Part of a small language model's weights.
Training: a variant of Muon for these matrices, 6943 steps.
MLP neurons of a small language model. Each row is named by its layer, matrix (up: input weights; down: output weights) and neuron, and shows model dimensions 256-383. Each number is 500 + 40 x the weight over its row's rms, rounded and kept within 0 to 999. Numbers have three digits each.
A block is one neuron, or neurons of one layer that tend to fire together. After each block is what it responds to, as a language model described it from the Wikipedia text at the highest values.

L10.up1116:498480523498560567409508501468547441464487484583489538488622462478532486503522528480499525491490532502446494483542535505498537543497473502509473516510447549491476440553524483432509508496450504472500593506514493497562448478480537555487596502503511526501505537548446493553544526461488464484455476500534531476439462541557524578574408534500456440601432482496508453475542528562528483513500
L10.down1116:511564504486465483502517484550491490512425505490554511492469467540498552487416420495523495481464473497520515522592449545474517509488532509450486505547442484448513517479474527448432514445457486504513453547580429525423430474494529467474473458517506490450537507464514464507468466532478505553534505466488338486532508445534510499577444494442477517497573440500531594474471464519468479528489
Responds to: Preposition "on" after focus words

L8.up961:554522476531519536489569447536532494468490543420470492466507518528503485517450477519494468461506534533547564513479522481504403488509533507482500469499490538459539447535516492491484553481480583479474479540551545513438522487486417496544499482492517541409576504485461549464474528505463500498510489522458480602466500473513476483488553543501501476454433497437543472545469429499530432481472
L8.down961:604502475571539517405529540527480419494491497495541521502543505386510481481483510413461537470509474494495420484507470561500467460482475511441513433566474484526523545576475509543508509403467511388487481523491525516522537528544597529469514414495504438487564466495482495524504462522520566471480534485545459558455442491531517531444450539534445495542550498522532489426489511467511516478461
L8.up1051:550507540506475506412567499537564496585458515543494493553540522429484446495523520539550444551468478541481497476490505491476486494541510475527510485540492491463480500453502494433439485538522591535555461569609534526516444519540482533569471539512522471432487515556512466571511509476450455442447593580500459503483516473512506509456499493494428520531541488459542530549513467479488409485522
L8.down1051:464581495462557516428522511464512509483465506575510427520492476534553498499495500540523481465541564459521512437506509466565493524512490475536487503415505473491531478520481587556483539554532496482485476499489438520438563532517568505475532489527456544451508501534504489495438448531448550506523489470503552498463480461541496472521461483462472506505520461533493522497504509496423577479465
L8.up1290:491471499499486494446528445568474519445507531521512537478534524429499441425574490583562528568504527522474541436505553461514466523491545520503518510532561521421483494514459553523502481537499487465478474477544558462428521510476461492564460487439490534534531526493551539501561497541499549484478505555425435528413413530541492512549452478463421572523475457384565507566547531501519505522470
L8.down1290:515487583479469570489478551505580486501497526644455509495502427477512499551472428494508515522489576491446524431540464531493562468474484532566500477472572454472594465516470547509520590469458442558457558514501458520484497500498519555452484511500478484475567539468544460482490423501568554530564510554494545495505508439485489507539449548509474517485485513521501476500521526518507531489449
L8.up1409:503498475524514497454538451509544507488450499450464498549515524438525421516491383458455479444500472587575485436511556525461487515483544469561462423554533488542505471499483469530456458470453582463497438507553547447490460535521522545504515460454501459524475562495548523547497482464519423462532513538408412549568470500500456470470517507550485490462525514515589479460582497454522432537466
L8.down1409:528513516541441520477525509529488480439532455541533459494475451409458521393538550427498509465507497440493524483560520447516469504450439501464488489501525463497559500451535534496462446527532554391471479498548459505456543555522535459546531490581496515538513429449536555491432526531547538500402515454405524515435452529544543521492466450546460534551444445555514454439538461525498557459486
Responds to: Quantity words before plurals

L15.up546:479509522517490540504550478539538491513482521517499452568455413456460516482512531473515534513482552487527509403511557509479495501489466587529545463551530520529484539463484526492487499474557521557523513558453489515467520471472484504486550432590510398516528543537551421521493538529554504517506502484459496547450429565491495554493538487431479469511514527532506439511506543492432557434500
L15.down546:511509455514595548494437485484478575520632453474472528407531586460496518463531504555497490451527543528472531538516539517504472544528548478550449487535526471473501479490505486456527495513513461503478411505445437444567504446574503524521457498489489504476468559458449526478491532438554473516465456553524468496488551485492510488471504541474521448526493571485377450506500481533456510607579
L15.up895:552470486558535479485493517502478535422479430464502502483448524446568510543476497515451480453465460494485538509530494467530457544451456563539527502474488443584496433481500446507577484548512493437467472457533569479464454436501481481499555455394501428460492477501477463469459506531522481432531531504473514466434446481493469494464584459501475479446540466590536481486570511491500606610537
L15.down895:475573479502458452487426508404492552423422488541495533464508469423541526484463490469548500483443468471444466545570602504459494472502486484496528504530488500468434565446572530418510507522419493522376611534487534469460554492499519557478497557518460471497531500510486474543508496504531534407515494512523437554481534461548504500432436481477513517494495486543550582436444484478449542537479
L15.up1052:491610488539587553493510522542489489500457460520562485531531544522574553507490482480506465488531460492514478490488517460479494528540489484490547435459467464596523457466442491523513506508554436545479496505422535497543515479442507488526499459542477487452480483536525513520609444521518555454523489480553483573487467511511510509519493513496517542478500488475422515565510533472435501516539
L15.down1052:513495560470562481505500492593552568428531562512474515516462486492407503554493528456528496474511515503504526480491448460499466512522434474562526613418544462443539481480506488546497499489454534564529498536526497532566528447490472503538502435484432448481508480465548446531527452439540554516479526528490423524542520504469410503544501509506439437502437479469425435528444454457473466484494
L15.up1454:449557505472402454540507463478508438483545578476490511542545523478461495449533506438546549543559431524485468428494432471526452448493482468533544503456525495548460485504411454512542518547532519412532469538555530519430502446446441548524473513509454527438462528508550452494456509561503523532473463494504460543517503555529389467464490559496483563567479470525490489488492510510446531537470
L15.down1454:534524464507551546469497447598509533509408524561522464496575470503544478498490512404494490552440440486475472509519534459498533509574505476490444473564586536534524516497466469569514542518471519577497513473487490532500492458512493472508449499514546498551527474519513563473518499407446555466537563433465465538541437494501524477504504497556455466520552519458531523470512501460541484577569
Responds to: Definite article "the"

L15.up13:534548525477483401502491502489517472483533522473484511528559530475537508510512544506518541483466449476414524494551540479546529504502573538512489440443466521488461509567475519519458516497452509541479512555461549512510463461533549542488519490532542522499454567482440555522547520480508468576436510457555521525494477489547487440490519382538550562504448505510485469552468525521477479501544
L15.down13:479474522529584510517510471458449513534519472532470509550459541429472519513557515507515488420506493456499506490519543487505500490529468429477461532526471479491551486541551437523451519451512478496463428490584497563457485479512544476472428483570532523485534506489488500467472529440408494527515463549479507501574468497486532506520433517576472470458463503495580556442530446488464460545466
L15.up757:568525546548496510498449500535527484478515534475521473494514422472429526487478489430528526460535509480560460499498578570542506528545535532421483517450458410556507443463503505544493537474466529526462483496495594507492484502497517446507434470518459477516553495503530475541487524471508476443476583471640461555504482568451520548523493555452516474603469556476548441525554415527454515529457
L15.down757:490512575489489483498429467410439505451525508520563456502496445582489458469510475591543506519560487516525502486471537478427469592495441520496481534466437460480542444492556545522550431546504472563505516517565500456527477500493518588418509531494478533549483484480533502469485478514483462542489524545559543552473463471427587501482460477525504497553526530477508411572482519446556515582512
L15.up873:533498503547546559561471477479543427504448515446432529471469567516454572552550454520453455489530522418508499520481473446543470539511544506448537520549439541550478527484494514517491501481508533500506468503496522573527493515526481544452513574456529419487508556457530416515529489520487649522462492523535483469523500526492522493514493498577552518502477508566515483510537516542484464523489
L15.down873:501500490505395558502460503512524437565480522516558523512505467567401548502539532533522485469451516546502436497564544482431514493556517551494456461417566495508541517478412538504488471532459489483549506537467527537488476519521409466413437520570602531497498485504516476437420463476496455472462479477490513544502556490455521472561476465420554449530519524540455512486454435514475460509555
L15.up1475:554518482512513532521453453526524448511597564516446463449532566525528398481491472494425466532444487578559480437514449472519469425498557612489516468539485530520467489496516494492477447533451479490541524575505490512448481516555473509491548489500471492481492555420584520458499537426482490462565500480524511511557497486565513519514430381465517528518467493462486489544426422456489523530467
L15.down1475:498513540505521550537515472498478460554504485461524478513475480491526403483546504493509534485454468485521528481504556473520471527498496478477466558498460572531501483483550454476439505519455467511511540512508462475446488502514499572464528554465487477576449483461465504409505456447528465556540470511502495500502550512540467407507445432481560480506586529498518492522511483503488514529579
Responds to: Linker before institution names

L10.up1426:456479506450578471537524535504558507473519540481460489505501444479415463449525563533496476441528481471531574502457418591525465475444557511586509433515484601515470486459512486403485503650480485529551504506489502529558509436471520534398517544521532516517496507482554443458552524498397514507472519550459423511487570568482483522488516563528458491439487438480515520463450494522479493482518
L10.down1426:462473467499504509489502559563437523529507512501501502542507464468401549480442503483483478449492557487446538446491529468434513453417487559405458537466463480426566534519539400525475512516489513537498564437459512567455533552513511500501574521531488491522458475598489519534554481474543450548544490491537528431506446480540582501478468496489452477528449438473538510506544528440480582478460
Responds to: Table header separators

L8.up613:530459452503486541503547497499493512507491457413562500472563505570492529541516509447474459464499409503497501423577491543579540532502459469558558461466428492484550492543461551445486510561636523517455519517565457484588377513547435538500531501480484537513489430515558564512527571511462490491480516427460464568458457502497505497497422481476518523440536418564511511518471536481535544491511
L8.down613:593529515486567510435537445487480503526558510525415475510432536501508496528582480417446471497585561471478521511491533459531478516501487496547482449527495478469475482510492510500526472545495430582555433567529535513501561452520490462453473466542544443509446504410451527460551491584455492465475412488455505572477487504503458461537524482534434487551464535525440470553472495498406570521550
L8.up735:525434548500467425486492501490509469523525434446437462491508455505541438475553484446532497477429481526510538521617401497525473503489476490519488530471464490392553459510490505538479517557491487522572413513485454490529484537476600572482540461506481545468458416585535503436546519536538519550467506518538471494558489437475480499421410521531496551468594515484517510483542497511446568482484
L8.down735:521437477507497581461520483451493491469494457493506528491509538432470468443487511505460527538488470480534469530513433470572503451486466463547558467507533488413538487532515486613515460575478494503524509515458413469531562506525497528433483510492450462432420447508611477484493458461450506517470496380476534481560490433475501527491507528497451484523483556515453553540451530518420510485511
L8.up1169:492499514482474461453531508497540512539487479404393521485586492501466529556542508519499514490455465552562571463606522493479503501457478533562612411474452530433526470497463467443525503512603501511449485528551454491471482457441562474540551492440433470433474487536548526529480537481465530445518521448505508507434567533515559454495447450489518494459532508553508500554509494545554562445490
L8.down1169:560519459514511550462430487533523530508556523543464472482451522465507488503497524490484553553550425454526518509495476543529504552501558452562476464471466464476492507532474499508549528527483430513518434545522437436505499446449575515437500474494533505400466482552510501471512450569444515500513429482488519445524438478493478489545456625523450519462519506463401500533460513419507445508580
L8.up1363:489501478548557485514506611573506482516547493479431476520521410492461460456500571504476491472494437467511489500513549489538500478511472559490568509456533503466559523499510444531501496590512546505478427463455425547517583462429502542561552546513485504480447532523551552444491435525494462550445493494478530519491447505505523519494558474498516549463536449531540583485507605502527559490451
L8.down1363:451559501442502541525446507449528498471500489513471501535453547470552590493457478510477474472499482493427517515508430490478486483501454482436459464480582549492493490569555445540471491489478579540544507504493503420455528500512485513449458496514418552537481524514461470483573417539530506535473510464551496558475517429527370563540487468526443427509508489478510511457412467461457468499418
Responds to: Table header separators

L8.up748:565537523503560473519553483460500469584485457464464452576470486505532533480474518521463464504549510495540495480510526472495484518577549540450501533463533482527544476527458473442553509524440516488541577512493437535539488493543548461490499434508489561588471471493492470520477449508490447570513537511483546493438547478500569426492484385488545499539554536483495544532494536462504487463487
L8.down748:501541485550515511469454401433524460534488476496472457533555563440491477523538499514572479488522475486544551460524541502489594528468431530535466514543510507549507469563478430519410447495543506563435445507484468453508474511549465496504486480488479515531538499475401546497513493477508487509446529491476450540461411495481476468528391494568519445544488531564458500423485447440559469545552
L8.up1190:559501531573522523453463475491480466512521507474472461519537519550509415462489442458483445428505507522445527433537526470456515469453472510448481471523519471463479450517495468454452512569489540461559506518525553485521537388529524499482571495464562494519436505572561471489451533510530568496482459544553446514460505511553590501475535495540542539482516473500528504518495453459502484506543
L8.down1190:490447482527545503507400403486548498490549478434487474436482512467427521496520499502524479461392475475533602519527502500529487506542460556550531542472490513537543540512538492494451475476411470526418530518462545554504498479563509521552451529495555483461516471413487475431520529498495468532506472488518531547497456532477562467509468432485489501497513476490540441536449521495547461468504
L8.up1397:472508559545516533471541602525506430450497495514483467517548461504514434417459477466521521539519570511495552513589432413443440458387522521487465493551469447529439556504535521510519495550537487444559493485522455429532501458535516515428529480430480461516471512493478503542515532495463436484441539551477455463538518478552552488510460540501543481507509479502467504496497534497413420536542
L8.down1397:487532469595461520419482529529521429394548454508507469452530468483542505544521476536535485554510587482555493489519528547531511440437509498432506518542477518454510490556451516531487549498525524423558553487583472469537520536508559455500578546462503531462458446485505552539505510546480586443467542501469494567595587553505548488495528463510586459542554510492538434523534482532517496471491
L8.up1506:478490585532576541516509507503508466492573537519556467509463535509517437472483475507524479383496475506466545564465450415528427532492485501482460461569485482512484500457520441463552488507473579441484540491450537534543518476513475537569505468515507509521477411518472577417509553513553546494478492548464474475468506564436504476488485489512449511542630510486506521501556488451536488597536
L8.down1506:595509445519541524485442586510499528488511445511512494529500478520465486496432582492474512500443494422520479431499504530499446445549473478474424434540510447516490445528519425609491582575546502556551527464408472494531459497455490557534499481429529546500467582522494525464474520484476541569494487481473499548515476471466461600491483537510479468454528411480475474509478460538519538516475
Responds to: Table label-cell ends

L8.up338:443454518486435513507571506554476488588474477505482537529448542515580567479514515484512493503493400536477472523523473415518461454516404544539532517505492598545523463460484393473523481548538497453562510565534536524548527462515523472491546532496468529501515510576480423572518485561544515456494513436472489588497455485584491466475556539525477481500512405508435508510478473522459496535493
L8.down338:495476496463518516503471478461408546586439511485520555488451472428550554494384467546461518543520518467503519433554488464519447445430473532523456547506513577480549483459524495579535505500524488553555569471541471521434552541487471460540484494458534549508545464559517485515425420465460556492548464485517540414496444538483488454468434532558481461494518523444536461482463510541514487471479
L8.up432:490439522470563518505479496539475545516477469547560413446469504474573497444438517536542450417525530494528506548498492591474447545451475473512474512469443520455518489576493490509532440479537514499468480561522517499491486530437515599468476497506525491486556461502494413536539510514513575552463505455506535572490495457515521490570427597555503524505501535537567456485462408474531490569534
L8.down432:458418450538531449517499590458401513498475501443574535572511565519471453506516499486585488507471516505479479532500521420456508538477467416482518483554479546465492511552465467479451585493490463475443499457541537544561451480488398413487546501501486503536478504472524545489546537510488455436476431456452510493579442502510513441498526547508440466501483565509444501553503486417444471476456
L8.up869:502532602485512447537555519488472448517568504498503489569491494493514484443477597490534476518523475476477503538482503519503435551457466510502531555512515467431561504536508506426507372455581433574476563537496496494528461485530477557552557489464485527538556498556470514509481485508480545450455515473501505531432463522436442612531449511545532498579542494521492517494489574521533481497546
L8.down869:503464442424499512475442437478504510574484554464466481463435512510517551545548450545485584479540473553525490450523475450409599484512528533553451485438508516489506511441467510519479490512382567444527505509520504499481457496494449413501492505497489523443475570473493466566450484496494501514513504491557480447564570507548540550475500502546480469459490395404418460530468515562577443490501
L8.up1346:504451555500526517497529579532523513439416456542409486523500512513439530468466434453480520501539467472458469555558474542563465453507464528505528572459487544454490512522467466497396485513503445466507393524508469532555559440542519483484568503573502489510536548520464487511477481540536517443476581440548557505458483534518441500493487489481503532493543522543484520594486445527485443525435
L8.down1346:481569477479581467506483556453482494459485492461532498452516474416479553550519523479526474491495505573507503472551428525486481485420532448477492524478543511542498428492459509465464469518494540473543514497497441508522512520476484504393534530479459534471600459531450511496490472490419536576532476467559529514498489577544427479469495565468507509512520492528478464472512487440556491570486
Responds to: Verb-complement prepositions

L15.up84:527533442521482440456497386472461495450474541584545481468439582506585486506482511512468471459534486432487561493518474555480493539535541473529533411551463553452557525486441464468462490476547540471487467495498533472543541472481477508444526577566467538600515495545520503549551475462494426517505517479507537478496408458452519507447517522547433498460541451445514583549530514492510460504470
L15.down84:511482536559499526468558505557468564583474477506394504469538449485442498449516523497463529499519514488512505482456515459480515469433551499514469493541431460470439515438505517538502390554562511579532505489488471465527486444434509440554596430549431533527548467520476462600521510442446565452459540489521535607491546489497496511534445525478431568521552524487502422499490515526408573496431
L15.up152:561467526531467499481485490542475486464503512467493503489553619464493491421495581544471544513526545502517474621446488514489530438486488521496446526545467492517515473501545474512492512489458558448489482487491554555477496441486539467478470487535500565496457532517534593464396490508522534491465495533494505550543491433506527506452438526521458440473397510397465463557496408534574524543425
L15.down152:489498541489532505564525492567485522506516439499502528564496482496433452434548574524435484512431486547412569527487529513575551501503464534503509496493545504540464449474453490462451528482476416449507400526504489566478454517511475490498495475503490438444572481451465494473430532478463482497456430409444496505530508424538457458467527491446484490508565594448573479480510531471496553485522
L15.up363:512487541488431501501573415549480529537505487480489534518477523476496526569524554413515428494507501466543491493549492521434465449540444569472542468508467555566432546571500443431504549526412485512497549397483501503397466523515490472558528453548515527515546522538500527489460533494524497440489533526526446452450446466529597489538457550496497543431519458543493499538428422497480515523550
L15.down363:503481473470495514537542478427488483448522509571526485409465413548529448517433417482490545531531466496459533439512501492434494433499465491491474508412499416527487468534460463567501466489525511484539446539525529437504519484502473506539476514500514536487412523545499557494432528446501495496589555498509516479529438531567503421505430499479502507449537526474564514514528461528499539536538
L15.up1150:569507482478495459473553487551490481543502538479474536486551540456521470506494502469503543522524477468527465530505461491501499586484529535481505433555465506505523464515493494517442537568499497498446465460454494431491548490522509478493433500436457539454566534429546535544493509449443437449492545576512487512465451483479513500523424591568459546426498445490558488516509372464440499468526
L15.down1150:536456509525483498488497435504511497512575488509500465503509512493560454481520488457473506507523495539534467531508562461538475549553444501540487432487540533515498429474507380478525493466528517521478507543455503506481515409409533471567509495463467458499545495493448446498485482536477476519502498448426569541473487529469469432538452526575439522550515510510580560494501469515502543523488
Responds to: Units after numbers

L15.up605:496483469530502389464508535461485407568470519550478532454551530585486560434506498528498510530549548567524487527449468521486541491492440451473465503607451494410479508562462495495519488536510499506525451453477517543515496440492515555586495497490477504518530531500491518449472501522490545564419459482404528552481503467514461506524500542480497476548526443456431462525531527515458459480446
L15.down605:507428469469468456460484522490503500525512520491437504472476553500469514486472457512487506548481445490524517481555460444495482491447486521481461457503571549580421565510555561498505536466526441553506560503497548495491492484501535571475442518460559530434481480492512478496544489497499435455529445566494476462558528548549540500505513500450470414483469524445494518410428461489553552492557
L15.up661:456527422403490487470517457500478458573504558529492516529444492547490481504496464482481531510448547446542491461470499540518507469563469508517464565536521414514461548523576546512431534491544518521519493438499490508551492447518550517497540526540563534463477520441502500532484555531521515498516496530488477551441474502518546485561524472510448483521507491460487449519468506508518513514492
L15.down661:526496517459434414518512444481533547486477550542515530475451505573491441516447412584466545456498475471471490551432442465495515560465521503480496526526480563481529485480414463454500452486519537487548473475517517517528459458508481532552541530421541537487494425539490505510525567448468551532579576481453491529506490448520504489491483531491459470598496456451481460484494539428510562536496
L15.up1011:562550480514519499497494512454463542516509480528523460417480505456467594418472518526528533582547520464468432473532579522477494539473488552489590532555445507449473471536500445456475519514516491479557501450473437474451462503461461546561522435510487570494529510484566459490550532443410530570469602545437508497429575476482410536489513468537528498557497513501518529524516395514511539467430
L15.down1011:538494460499443509569500531410508472495460496532439475481495594505433419507449428469540493486495549518524492578512468484472438477573475557542623463400503500490499505464583458461507481479535488529426531481478506489467541503508509498537480517519539545499501517423504539505572504487476571414588514554500492503550459508589513467500468548415460459408580521487556525503457463556474455484497
L15.up1490:541498499478563478521522490443488418568538449480548535526520506448522514459479509517479465546473497511465489516504487512478509543549556474459487555556517426501520537466550460535450487463542534503457501570489499502460471473462554507476529494536505510472493550448495461467500593538512554476480466467507472536513544500501433516524538497415520480481522477531549536498522412504456505536521
L15.down1490:526553414539481527463508526513477526468509461467468544393501513449571488495504466616550548488505493512477493441464479444485449516489469494568495523556519451539475420562540533454502506517478405547506538473563564472538528515460553492547462519504519517525489463544562498492421502527469462527574508521514556479506484541501457563507566461473468418453465550402553535484502615484486544533546
Responds to: Relative pronouns and anaphors

L10.up272:440482506564445444499475553491493489492539540482514577588473537503506477544438445441475534513493492470494576531486539603490486531460552492470487428554526527487524435506455446487425507540479513492525495430543462573516459512497514527534507498528549504511568480472507512465542495432534501478500490504498455475547525440569472410520574572567468500469528465531461510452563512461460486488571
L10.down272:499490492530451472506482470504527447514419539453437495507504466469503527412491478505428460468454506486500524521563477405486487482447503518460558492519537470515531524474552516478553469494427512418504514455514534454574495480493511537410430441510406448416518572460507535528496517514515436566458550496509572573457525458491508524472580505409422465562540500426500503468491507564493519472491
Responds to: Post-quantifier partitive words

L10.up350:475477517468484489556434473518542449516435509522492527488539525453501543543466561530492479464481484569444493485476458488559548512531503544495504508524585570486466458475479524520524453510507506530561537495412486484498569526512480443546546507542422487556494561467433500459426560533402436559455532511517441566489602478497521579506525488474497484481583569526540496516486504513480469511550
L10.down350:470473445538516460490521515452495537529479477521502507593511604532438548575438473473504455523495449441560511463546497604532525518466506499541456504425496482472551522552454581575501474483537424491531467513512463487452584488462547472523545505567465525532531461504398508501573495481460523470554566481461496523538504512442487483505522506501525507499488479500503468585470456531525537520562
Responds to: Clause-opening connectives